From a checkpoint of a small transformer trained on Wikipedia.
Size: 17 layers, width 512, 3 heads of 128 (1 for keys and values), vocabulary 21992, 58.4M parameters.
Training: a variant of Adam for these matrices, 8057 steps.
MLP neurons of a small language model. Each row is named by its layer, matrix (gate and up: input weights; down: output weights) and neuron, and shows model dimensions 170-297. Each number is 128 + 24 x the weight over its row's rms, rounded and kept within 0 to 255. Numbers have three digits each. A neuron's up and down rows have the sign that makes its largest values positive.
A block is one neuron, or neurons of one layer that tend to fire together. Before each block is what it responds to, as a language model described it from the Wikipedia text at the highest values.

Description: Sports score and table separators. Dashes and slashes between numbers in sports scores, seasons and career lists (3–1, 2011–12, Astra Giurgiu /), plus other words in league tables.
L3.gate455:177150150130073078117118144124115110163104142150120124136092165123114105135124114091119146134094121119098159125148151110137064097198110142131134164148148095130127125121142150158067119136107119132107129131149138148146134162127132135150123115117120111088113093158147112119146085163097151109145087138126119145093106082130172142138162121124114117149145156161102116135164154139167139142115
L3.up455:132122099170158144148136101121132124105175116125172122129140125138160159168164094138142138135146116155124115111134132168148136089102137092088092135133124093147142170139120117097179094121102143139122100129112128123118119144182148106129129148134141156123100135158152119179114118140068119114119106126149088116149111127168108099129114116133142100152141130093129120078146165135124112185156
L3.down455:136133134109129139131121117110099173172161101183123140140116167102092096107138121153146122152140111109093132173140115134138121089141160149149102123134142138150130132135126124109123122101100124118108115168099127101100114152104147114138124124147103121144110111123142082128154104128145115108120127096165086128143083140140135095093144155166147170118162114109122143130132121141162129170161
L3.gate480:135141132155108136118105113169160150122171106141114143096144120113092098127169146119113127121124181151125149132143132135093143119088154135121113140149149176120181113100105125137144153116149131141124154114066160112138128126124101101166122119107144140196192123131135126101101118118079137126123091127162098152127133112159117129102113100091084110120124149110147169080131148103079092156168
L3.up480:147123179153078111122160116133157125140124145115061116109121093178127085127133100127113169093160114124111104111119111127138149143080145114132095145120160168128131105144123118161146141122132124110151120127120177127093133134121143136179089125123136174141130106099112146105097143131134135152141172139148114166106101170148109107156114140124087130122157124109095116099165170145109143153130
L3.down480:146113102149126146132133107145148169153129151115109156123148104117141187136155180150118137114176127122141170136124120153141167156100092135114118119146134164138156109122161144145158106145136159158180103098125168093081109174116099119153165165147124123152123122128098107091112140125149130115078152160153152170138051118160107099096163133086093083074134134063136120169134142110133117131114
L3.gate638:138128122124091135111147069123183190115135103111165154111150144119099128123202125117117194127119152150126124094143145109113097136113129145125098159117141111112144126113111156112123134102167143173148152163081170109162166110155153093159176127109119148112126140134158114118115163143136114147110170141117133125133126133094144135127081124102132101160122129134138167100113185130115102111155
L3.up638:163109135151081130144128103114166159137152108098141144119125109146127137119125127143093161125103154136121110064157117116135112112137094124147089120123120140129135136104128106110121162107081169163174116136064156129138144129148111107163165111124092136137129089150171128105095149128120129150143185101133110107077147166121102112129111128083151124129134140127119147109160204140096131111138
L3.down638:112115118072100140102138124104123125156135142108132134119161112112146127105081155165124166131153163101117112122109094115160115167126129134148131124118125166119106149118135138126116145119085126139087097112132143184086148150129117105154105130144097092137134139128104105156121107099140136132108143099133124085056109127115126098138166102077092093098146147111115084181171124109159130108120
L3.gate865:155152103169113124137132123168147153109142091148122138119112105132145157097174123122157144105114173135109156093128135139149137105152097125148113125120133128129136139119111085134168121109139133207154155141071105102192139133153116102137140136115145147170125110173136111126101140153124141172125139137120119135115093142138149108114098103116113091181114129122145137092167161123069129139117
L3.up865:143125155106160087140143108135111141128106155119119143150137128162113113176173162124144086142153089131102091131126130127097143134104153125138142115155133119141141125132116128117143161167152125136159095095069148093134154141091131085143106131140175125112135136157144156148122117112101151089137163157128143156157074098155139112117132160134098147112131128097131100165116111145116147132150
L3.down865:094113117084155130134117093159124077127114111144149119137125118179101140173149131188164113156119084138116131178158084102110148186133134105109127124108100133142143145127117119079156143145129113063096117137144132107086134146070132104126118122118103129129127114139144119124111100080112138120136145087137152135096159108161134062149141141111097128112144103129099087122140130129142162098155

Description: Sports competition terms. Mostly sports words and table cells, such as tournament, Midfielder, Cricket, final, and dashes in win–loss records; also scattered nouns like reader, bird, and She or He starting biography sentences.
L5.gate697:119112099115151120129108131093126149126133137138118119120111123178110134133127121143106142156131143133129129109062148169131129140103144129096118095122086098109142150089131127118099149120147118121126125140117080116131107163099111108078157134123067099188120116131087113166107147131129174166098092142092148148143132134133110169161090142061129085108100135096103138084140110138126146123084
L5.up697:124116130153140099160130107157139139156108074097077114103126130178140107084133075133097115074144155158143145090107169104094137135168134145127107101113113147117108158134137131120108118110109129136103110125157138122143101147129121108081103128141158113144144163082129149134158113150105184150141176157113150161136159134119139100142117116108117151151099095144107111177127127144133137111139
L5.down697:142162144125120153117122153190157148145148154108140112100120131135120203125094140141137107159143112130129061083125152152118093118149147120153122121126124130125146154106131157136119122126114121156125142138157136142148084150116118148139122081136146117126118128071126107136125128158131089148115213191091097129133114142123137138103158135126155118131117137139117109137120140148122123145120

Description: Plural group nouns. Plural nouns for groups of people or things, often at a phrase end, strongest for experts such as researchers, historians, scholars, archaeologists.
L2.gate176:169113107161174118133152143125115137106121128158107170140135153168167172111138124134146122132105130134143160176123104118106136125167118136123132114135124129134136124146095130149131138138131114152133143135138142127143113140127156125112127105122106118165122098142117195115126102102113095148104147124128167131084091095110149121117082201129166144125102151099120144141106100184141089162115
L2.up176:112093132132179161134126142154108114088124153081111145091154141131136135152137130113124156159148165117123125152126126128151168148163135130080125121138146128154136095107125100139104154115148112127072126117162134103110142105113131181151121175117135113138133120106122151127165196098153089090094089106130127125179127128085117079160106142144100093126148144149155144128137104142114150179096
L2.down176:166098140093155116133161150125108110143136124142121151138141117130154138135108179146142142140126202139128140151139128117115120141147125107152141116131097143167167143121117091131116169150119108099132124089129151114130139136140145136135100098149167154144094129122047179114161153130088113112079133122141144138113133119111145138140115132130134110147122129102099128133133119117141125185104
L2.gate181:125084139141144124144123143128130147151119091138131103149091133102143132157042126143082093120178169147166164128105148125120153102116114083118123117127129152150150117102115107097124152102097169115125102143103139134094139120097158171072142121137142086113116128088128166134114127142165131176121145152107135109115109199126119148126121132135114125139118153102144139126120138118167115134104
L2.up181:114149095124170144107130177151130119070146108103128104084144117125134110119138130168188129167151090107142139157114107137173139125172126141126114143120120126120112131112132111119158171112140139147104134121111109215169115128132189123138134138103094151141124125147142118149120144105093096100082112094142167166104123129106107120149081120137096153115116100120126106169124115098124092121155
L2.down181:106102134147120122142124141099144148146132121128139130139104137126148100135061131126124140099165171164230139088076134109129132134091122114148103138123110137159132121111122140132126126127092145126134070098119138074103140086118091143102125127156120099125117116125096134121149108158148161144147154127113106090140117143144155168094155158139126107156148166118155128120142113169113148094126
L2.gate221:112169154101149135139094138140162167113137143125110130123157111142133180111143126149122142159104115133115166211118109142141147151146187121122118152116130127106154144121147132120138184147171119123115172100127166118105098153119151194136125169118099141112135112097107135117129127152151084103121145144153092110096112098058112128155092136100134158108133122110115101174111156136155122134139
L2.up221:136121151123137092150150110166113184133100164126136093097111122141153133097111096109161072131098142133123142131137165125146129146164138114120142135150149139149128079112110111100181145120111144122156135107103128145107112130134151116090138153132126101103109044089160125134128148154131151108152097180142159130153104145148146158138116131151124127119116121129138170183171090109100170128082
L2.down221:148096096145116101100136135142082110125137150127131121102086115138148084143101153111169094111124145153097106071113140083125100128121112125137170126118116132200123070123096100141147091098089123106152102189114089144133152124124120097118111083139156101144131135124145173143143155117128169125135115123088159122103151132196130160133150149133115132130119139146117129123155094116091159129128
L2.gate898:124112126111172156109096155130111154077177138072114133134122122141124144094130162126150137130128143134145152197153088146138130173158070134114102117140118148130116083099114113145134155125135090138107128109110151144116080107120150137135114111123137091168111127110122150121128125134158087152122160098150135104106124125084118144182092159085156133103124123115129128156105145136134112169106
L2.up898:116091124142152151106126162132072173102174152099100131135090140156135139108101116102141093168147163106131162151140119097145133151201098098108098128142119156143143075106134073128155168104120102156120101149112123160100129103111130135143153112118129074153082099096151184145118133123151114134127153118120128104135127123112103139153124159087161119103126149111119134162132125113125122143089
L2.down898:141114120147120196103108142144132113110175137154117140124099119128162102137021134126150106107094169137034144101121149131125122146148131117117141137119106148135144108145145122155163157097120109108146109105111117124078131121070139128145130116115143106128094132103139170136152138132142135099098122114133131093165122163184125115138160136124122126130137146132094159135186133083090135103118

Description: Name-initial "-ar" fragments. First word-piece of a split proper name, usually ending in ar/ir/er, such as Car(lson), Har(lington), Ar(naud), Par(anaense), Per(rière).
L3.gate9:114133165110130122109108107130155097102114112132155154115120131135151162106122151120089098194079134136130130134122117179116148158115171123155170143139144117115137165141123151068122135131145139123096139132131132139109141154110130102106159107131144102162120120110209134130106119138135068159173160120142114122159101117084117125132140101101103139089158081139123106111136154120124144144150
L3.up9:107101129129115112085128148108130135129120190126100101121118170090160169125134134121106131173175112156155120119131084128132110156138083136128156153166145087120150096147120176134096120144111141054139142143128066112106114166157084118091121128126124147151119132082124148160158117123099074116111114131145133113149135140121138160094150119115138131139144155129129111092127107152136127091138
L3.down9:102138151123125175149145093154165126154113093109189142127136107139139107100130136145121076114057132155136127134087105106127199158150127109129147121096178141128126151166136136113154141163160147135136115118144130166112123129153106134103089115113095120117140102119174138143123151093118163116143174155146127147108129127102101100138077118114129134133134100100115112093144154114123161129139
L3.gate206:114148102126108168117141092140152121140146125124158144125138127124154152160138113102129073187127105146103102116109131090120106148167116097134112152109135111134143194108109116152138093133135131149127118152110132101134118160118126146160116106130081089122117116175167087140158134106100130159147135087162118113108102165130128173145103103109155124149120172134124132083136180152117147106117
L3.up206:120131124109077121122151106183119120094108088113103064130148113128122098129126125109152107147162157155160105109111149090093100146161122111131166129156138115137142126174132116149110110091147150134116124097175124120157177151124093173108131126105093086117139112159147103101094129113114150166130107110162138121106115155147150134129106175164104141113126149101107154157100150086133139196145
L3.down206:131099114096091114092167118149117093134113131124148149148118123143148110117108145134123102209177135172142131102092139119118101136198100148134141152161148152121116148146115134141110084121130175130116108161140096070117170146103099140114154121121115103126109106144171130094153124103111152138166100106146124151099125103144160146154094137113108156139151147148135128120096187155120152135137
L3.gate711:169145092186106103130143089163144162077138136103110091122126122126150134163111114161102106112130109176110109116133125136121127140101101119095139110122097121128106184155120109130118095111103098124139130126119106111146159115150162104084122117127103119094133157140138131126091143099134129162112156112138144123144136116083139139146163108183125154138119104109132085129131104137160157155136
L3.up711:127141095122143108129159111140157156141128155161118138114133097158137086113104144125173100098111133132130146136138129127108096130169121114134178144139127129126152139134136128101104098077080108154125128129081134153120136123089129087062128085122116123131155141138185166142118155107134134151102093133122136154133140120100169098146160137116133105147109150142122079125137091112147119205104
L3.down711:087115143176136150159130128136122111117163122094139154129137112110153126111113156132094121123111116176152096134155144105140114154152146111158143113100127129119096124101113129123096158111136120137103136095110141145149110162120117086166116135132151149122175135141171142123114125141154126110097131162110124181131124102088123137135128140072083102125069170133142131177167142152074126050124
L3.gate996:108117135083100170138121107149156168131152116144114138131138086129083086092117104137085116130092140191156139144102156128153109137130145119157111104118125142140144122169097122108112133133151146143156134119111117101147123139121135138136126150110097173129175092120171091130103146109099169163149121147115125137125082149103092162153112166120158171111141105142126129132144169148102117156160
L3.up996:114154090132095123127133150109095107095092117105123155102123154130131095137118093100174100161162079158110127137107083121107110137147114113125183116107106114128112114182131118105133097163113133110109123167149148137121109121136118147078157141149135121154157131141152122188128184116137114131136143162131168142183109162082137155148148114108153128125144105098121083129141131105173152168115
L3.down996:112166083132110109096109113132127098120119131111146192146132100142119085156103115103150122185114092182110084100094125130097115139125134086165153108111102107120115133166161120109111119142125135119140137143145134110139117110104131137090119122093155152142132125104117118166087158095098107164127116158108107157135120142126127129152133131084157159120154103118116145112145167107133124139114

Description: Mid-word "ar" in names. Word-internal subword pieces, mostly "ar", inside proper names in lists and tables, as in Pol-ar, Eib-ar, Q-ar-abağ, Nass-ar-ius; also occasional whole words such as total, born, original.
L5.gate904:137107122171163161147137106125136095147111124145134126129131117127124119133133149121149124138108137094139153121113092107107170129126108140117150108096152123096097123122124133151110138147096098132107137154153133129138155125201132187152062092120099131106129151125186145119159153095102118098178185147134141153155129117110113187150147145133147105117105102142185078156158157143192132146118
L5.up904:078144165111158086142098090147127166136096129136172143128163112155123095159138159134114196129131145128151186125140143146112135129178131128138170075109095087130081112146136147136120130094139132102112141098128163165113138126127150108151134090133183176118113149084069142151126111155125150116096098148112144129115155133163163121161125131110117136121152138125100101130158096121096093176158
L5.down904:137171157134100112126166174163153125165128119107109107107127177135145095144091160146105151125125126090081116154102126111168169141108101081095108113108062159130121171130123110130172153120088118133137130065112170140129142131131135101131141103149158112145115150116112098097132150121106156137101108142084169157119109104143130107112135150095091108113086123132128121087150150097133109129139

Description: Ordinal number words. Ordinal words and suffixes marking position in a sequence, usually after "the" or a possessive: fifth album, fourth title, 3rd, first round.
L2.gate92:108125172107107113094119155121126152120145149150095107102148179046107119140120126135128092081158103148099125171148094120163119150168134143108130103114097086114142145108143172101123116134104119138097133124112103202122120129094121146112132139144141123140146159166140078139110127152078132129123118128151137137111092128114095126127151143125094136196136092096152144125094142130147144124124
L2.up92:143111144120084142098125120122105158097156164142115117106108138115138107119129118155145102139160139167144168103128162110134132140105129117124091127117130152135145078119129142126139093128101104148130155139090113110147118134143111136129104147119104143144107103209105132121132116142124120141137157137113141094136088140162129154128088095163180141114155126111132143126073168133134128149111
L2.down92:114169136132082115147122120157139181138159158137117114112160137116112112122170125123108128125150049097116133157079100132163160165148142126179127150152095129141116118131138102125139155137107120137104142114110143179103093119125130132165063118127125111109151124158116092099125126165115152134099118148167106139122087131138122137123116124151127088137126105080126157093059136091130146142105
L2.gate112:167127126122115141107158131125081153139128155101145139157125126122113113153152108150154106116141115126115134131107169116118078131120172150124068142123126137121114147172133150136107096155105147157113136133067123154117136143157108124140094129120089140132150122157123146158148134142081160145112121130110143111127103163177122157149082093132120119156164134103150141117123150140138115096144
L2.up112:132131105140124151130139155135071153103139150095138123117137178083112116126127110140151112139171110127153135124115160142174090139111159138133112156151119120120079157178128131120087079126134140100148147110109134178136160164125147180141131157127116160102145139145142141148099097097071167097093106128111131095149112138158108126104088137134144117158126114122139186154112162104184135109116
L2.down112:098136102147158124081122109183108166126114144190148133120123114074104100117129086138111097147134114130114147131132119151150128142120121194142098170118113096151103137140137109124117125103155136131147117133112140145113130079100147148125089156110129102130123164120112154127118124126126159118141115130143109166144131127156099102136115103166141131106150101119094157107085125079147153139135
L2.gate300:132166162131127117122080142127122157139160164140100131117111139065068132154171147135067103166136125159107152104142216144090091118138104110114119117137117150128121166142122129126147099155122132136142134134141116127158138143155153171170145140165101175133125139152096100099097141102088131102128092146123116150178100128131169157099135125134131143106114134115127186160151171115134094115147
L2.up300:154112118161122150146142102117134122117135144139154120088128103133125126140111132132080150083094150102149127130150148180116136156173198120143169151148153160136181119171163109138133125108150121101133144106106132159132112118120129142098105134120140106127147128137169159128123120124131158104120143091120187170140144141141163099104139168131111111129095157166069162129106135152140130108107
L2.down300:106130112124144146150178078126120139113135107115121142124156142125112119126137118088133094146123125156120139103145106106122127107155100109166148181122111126145116108118150123131141110104140123146125128144116124175151106109152100123098110139124133125080102137139131170130089119112082105190142118069100185182097128154155147138134152119134127147142156102083150141107110128095125101121125
L2.gate949:150139134094132160128109076132179126100177132148147108108178114113113157102162137163135167161151112133092156133183174137103116102105124161144165137144126110127094163126132153118137151151157123152109155131111136119094130141138156133141081113110100106149133082139110125117151145151079110112138134121152164186170103127119099116122119113174132161116131112174134172131110150148130110155126
L2.up949:108120135111112117125182097101097121117101098123111118129156131134102146157147127150116136151147097113154106179118173121144145125110151141105163141114137111141097091132147152149124124165135127100142116136149110121143164111111106195142104117111133162107150095133137158069153147104150141114125178180129157131140106098087141131125114126140102146157126159137117153141126095134167152092090
L2.down949:113142081116153146144166109139123112159099115090136087106139119123123137149139133125156079113119091120170129185145158111123117140150122127112121146136145105131111091183170117133166130131122144128127074112162130117136154150105090128124133130125093150131146104150103110104153159131147105102136163145132129126134154138155153141126109130121118136120170113119108134113117132152163133106044

Description: Word-ending pieces and plurals. Final subword pieces closing multi-token Romance-style names and words (Librel-ato, Bortolozzi-Bor-ella, Vign-ale, Kat-rina), plus some plural nouns such as sections, citizens, letters.
L5.gate269:086108136147142125116115153093149130175101130133132131139125084149127140114128152121134136128102113141089122144108131143168117155192101126149157111130135123131187168141140118141153126137115118142146137135114112148122126152126140128095146085139134157117144157149114114134117105108094108137149145148118140154118087126114082121172140130121144100123107121133134140107124139127161127082136
L5.up269:156166081096083139117130102132149167106113110103201104096107102140172155115108105114137112160131138174124105132127140109085129077109145118114091156119188113147128141128137162151087124120135111122103140137120133123129145117107128113107076070112079136123165153126140112127096119112137159109161112122112147139106088116110154108121110090140087144168133141118113124116121090138151155132133
L5.down269:098132144103122145143121124139121131138121126150061115155101154127176123105124104085114114129147087147128128127126154154107143114111175116099145116142122136132126174099130118131141108134100163131162129126123114123106146112108172138161139150119132119088110129107087123149134137097110106120112119132155144114085135161107160135174091110088106144118149091126152170148103145184137122145131

Description: Word-final name suffixes. Last piece of multi-token surnames and taxon names (-idae, -idis, -vić, -sson, -ov), plus plural nouns like players, tanks, migrants.
L3.gate188:091089145082101118126128102103083139122113120130120140134146147121131087138142143139144173099128120164141146146114109107120127131115142149123131157125122158101118101102126123139162112116137137119136129125095100098130110172152146098091090113132126129138108123167165141140102103116142137114117107115164071141132095142128123130119106128136126144155084133137142141136173141135128100147117
L3.up188:126116155146135103140147128149133112134129098111117106147133161124167134162108127134149129129140098150135136150116117125138123133124158096096143130145123153122148111136140069110138143123110095161111068115073146120122123130117128073104113144115113136093102143145139181140080124140133099097103131162116143101134107176134134115124145151107119102130120121117154132141147137107157173129128
L3.down188:134147144094166143123153156167182099165117129138184118160110068154147178152093121151133118141151127105120147148142124160102172120117156115158142103131129135163155115126141141097094112124127093099110157141104130159129133115140125122141154120107136104121127170090132138126124123153140145103119108173138187137129114140107126108132116134157133115134109155100122140142126119126112114087130
L3.gate215:145116170137149138125169146126134108134104134137108136093096161134117125111129087109123089093134135138143109113132138109063156157143117140162133087131115123107162107141110087130151137092112088133130140151111150146104128117071131157088147186141143120114095130125156118137156135161140105154129125119144137110118149114111178182131176158109112077123100138102129135123130102128159136135103
L3.up215:111124167161140108128117118128145097146099166118148156111083095139142102124099088073105099075143131094139087090146109088110200150151143141118137164137139145134124118148155099138146113073110140109100112154097169144135148116068120142146122176133177123097097130117152153138131158113149120118118150128109105114107172134147155130129142128127079114132103147133128136124168140086134153144101
L3.down215:127125092109115127114115128165130121121176105117169114153157108150116097140107115144129170153117114147102129119079133140161115096098139134089105185111127152168093136122174128108127103152166169101139114110137092100148155146175148094197126140123099140156131166155115145103122125060107154127129121128130096121158081152165127086107073144147145149137153145160124105137102130119092125129175
L3.gate408:114172159080119131107103110085113121162109107141099164136112151149103114125140138118121096114121147182122158117115113115115139089143110125152135127135104128118166149135114151108122110119132160113117125172121122116091124117089149131096108145105164131103115136136140134142129129154128115124118129112149113147174136112130116187125194149119103099138082104131134130116131125158114129130126
L3.up408:130126122107136132113139102137139059155123089122124122127069116167121120129088132106121126154115128133124099105108141111137142107157115126122116135129107138138143141132126096125165121090118161073099086123085138148144127080095145116120096118146170153106093125127153107138141169104112133095135114109093123136110172126155126149162152101103093076121106106132122123136162139121114184114126
L3.down408:125082095160156132104145120156157124136129143147131101126129115127163120123108118141124173124137136106119090106137116137154114179122141129108117138112156138140095103120143109145126151150136098106143125113136135167171131139153126090166159102132111152121122125133086080105126138107107119128115096141129143094106114145117165100127064102132129122145154144153107119154119137116146134150123
L3.gate750:111092119129172148119146169110118136098122125100131119136092136117128107093117138123156108157149168140129181150107093126167123155195076124158125107136127152128159089060110097113129171120109125161110129131102152118103079120106150151131151160121094100168119135102123167142127122148124115163138173085171141117148131151130143166152124167107139141141135141103096145145109147122117115122070
L3.up750:120065096118158120101143153101105119108093132080134118155105143137130101101126127081168120156138149097185169140106100121164150150170092114135116143107153157141151089055128096111107149114108145133078092165098162144128104116125153144129149139113119111134105138099129173133108125111127088162110164087149125101128161120131152160174113169091165112116104150106116133149105144139131145117083
L3.down750:129152124167124182135118109153110101132111131138166159157087114127172110125047133132134107095095147168072114108107116107160091140099134137120138115107099167163140124155186125098148122107143115135147087088110143123073131134104184105150135116114087150110106116093124130118160147101144143119116110114129087116146132167161154153119099121122105143151154154114112140125144115116093125106137

Description: Word-initial name fragments. First word-piece of a longer word, mostly capitalized name pieces such as Ch, Mar, Bal, Kar after punctuation or in lists and tables (Chicago, Marlowe, Balcer).
L2.gate81:129080141089117098089097097145117110126113123138184115128137146090096130130120090129101123112144174155096132162133131164149168107144072132147123108124133083123134127104130106148126163133152149124103127134094094157143117160064117088142118175134149096138139109141111190141109109164121146138134140129150146139112121165082157150123142130135149145155106116125131116065112188144112146145179
L2.up81:079143081117102135159118119148184123117159143115145126103136097158131102104147112070163152112167103120134149122143109087120147154146103116110131173114156136143121114114137147119143154080174133118102123123104116094150121140115145079119122129118092120157115145137168153152138138103140147130141172114122095122112106158141133138095148178155111134099153116152149126103074142129096122171155
L2.down81:133151131106132126170148115114180122122102129152165094105113186101125124073174068107118157131157160111102123100121123154104147102133138082147145143092115126104105120113070086144136118132152144100099156094134082131129075152081122132115144131120145113134128126155128165138138132063151137162141146161150116096091154172153171121132110153173150139125140114140129100095136138133113134142107
L2.gate166:097126123100145120092120111101167138103101178118133166097178120149138108131106133130169123119112085148142094123173101125161153135151151107143104096090132105140123137142122145161139124056171150153172107113055144095157103127127110120157141096127129120124137134090148131086121159132165140147132166115198117106081118140092135126165142146077140138103158123139107120112113175103137130150138
L2.up166:126108122142087127114137105132082084167163078143099149124111120065146137127149116145131156155118141148145141142141182130108096123129114129143158139109122130107157158078133121149114146141135112122129139106133159094139124138125141166110126116116142132140127165108130160157108113119119170113099076148109138135114134137135168128133141139147152133112145123113122108128169129132139128119144
L2.down166:116149123131121136107133141099127116107113106102142155135147151155122117121131117136117158125100147125108099093107147134101108126160144120143126108076112128090117138124116159157111147098150123119148103156130095089134118083094116180133144075111131160133140135114125136106089156131128104137179108145125102108085139159135176169133153135122162116098130094085148109127122160116132151134123
L2.gate391:096119161100121108098117137157128099128110134128122101163127117115114142127140091128133144094098180140125144135135094139099085159116125140076158165132156120117158106116120116164125143118150162101116159106132151131123137100062104138114143195100180134133144115081106143099157117156136092076100155111139131141139151132091148127125131170136124137131110189130166157114094139144128160132086
L2.up391:120120129119108122156120100113167116164139128118176161140107179105118091120133068120090152105116128125116130124149146150144139104111064099128151144120099145121122090101112153188179115154134131163168136134126116112166115175141136113143117098143156158121142108129084144126134148127120159109161113134113130140166166126149185136091093086150123115110151101135144114117105129112103146078133
L2.down391:126106085114152138183100143123098160163137148107159151142119157100108101069148098100107132166128086075138104103116157170120161127105094116107119180106124137109168144093118133146146101129112108169153088124125123104146109163124155055157161087152149155101120142162123123124125136123103130143143091145102154148126119116128200102111085073106115138123133114147133113112149134134145158105159
L2.gate948:110117099126147175095132117118133111091183131129117122144110116101139130077129129150126090086122127094154123155196124086107137116164118131145131093084127127132135160137147105148109167104130127152157160162140111111112135126135128171129139130107092076145115153125131164129084108130136135111148171140133121127085092152123122134145139117144156134102129135164096123135141154109175110094152
L2.up948:096130088155123159128145096082130150130144118142137162149110114153127168101125125118103058112115140118156078132126135132150130132152141135085133081075116143128140143144152133162097141105139140159134138123136121114140136105154143139120145070111106108111140166165154135083113096117104157091133148140153135130118098134130137127165145129118153097103160152165145136170113153171133126074177
L2.down948:132134126133150126114105128083104095106125118108131141176123102104133124120154145134117108136123122137173128139143141109083121149155152145128154080101191112095105139189107139161123102143140140116115122143131106127140158150125109134113120128077165118147127132148116145115123141103156114119175121139096079223070150131144151140146130105131162112115174139116109110146103148167166133136139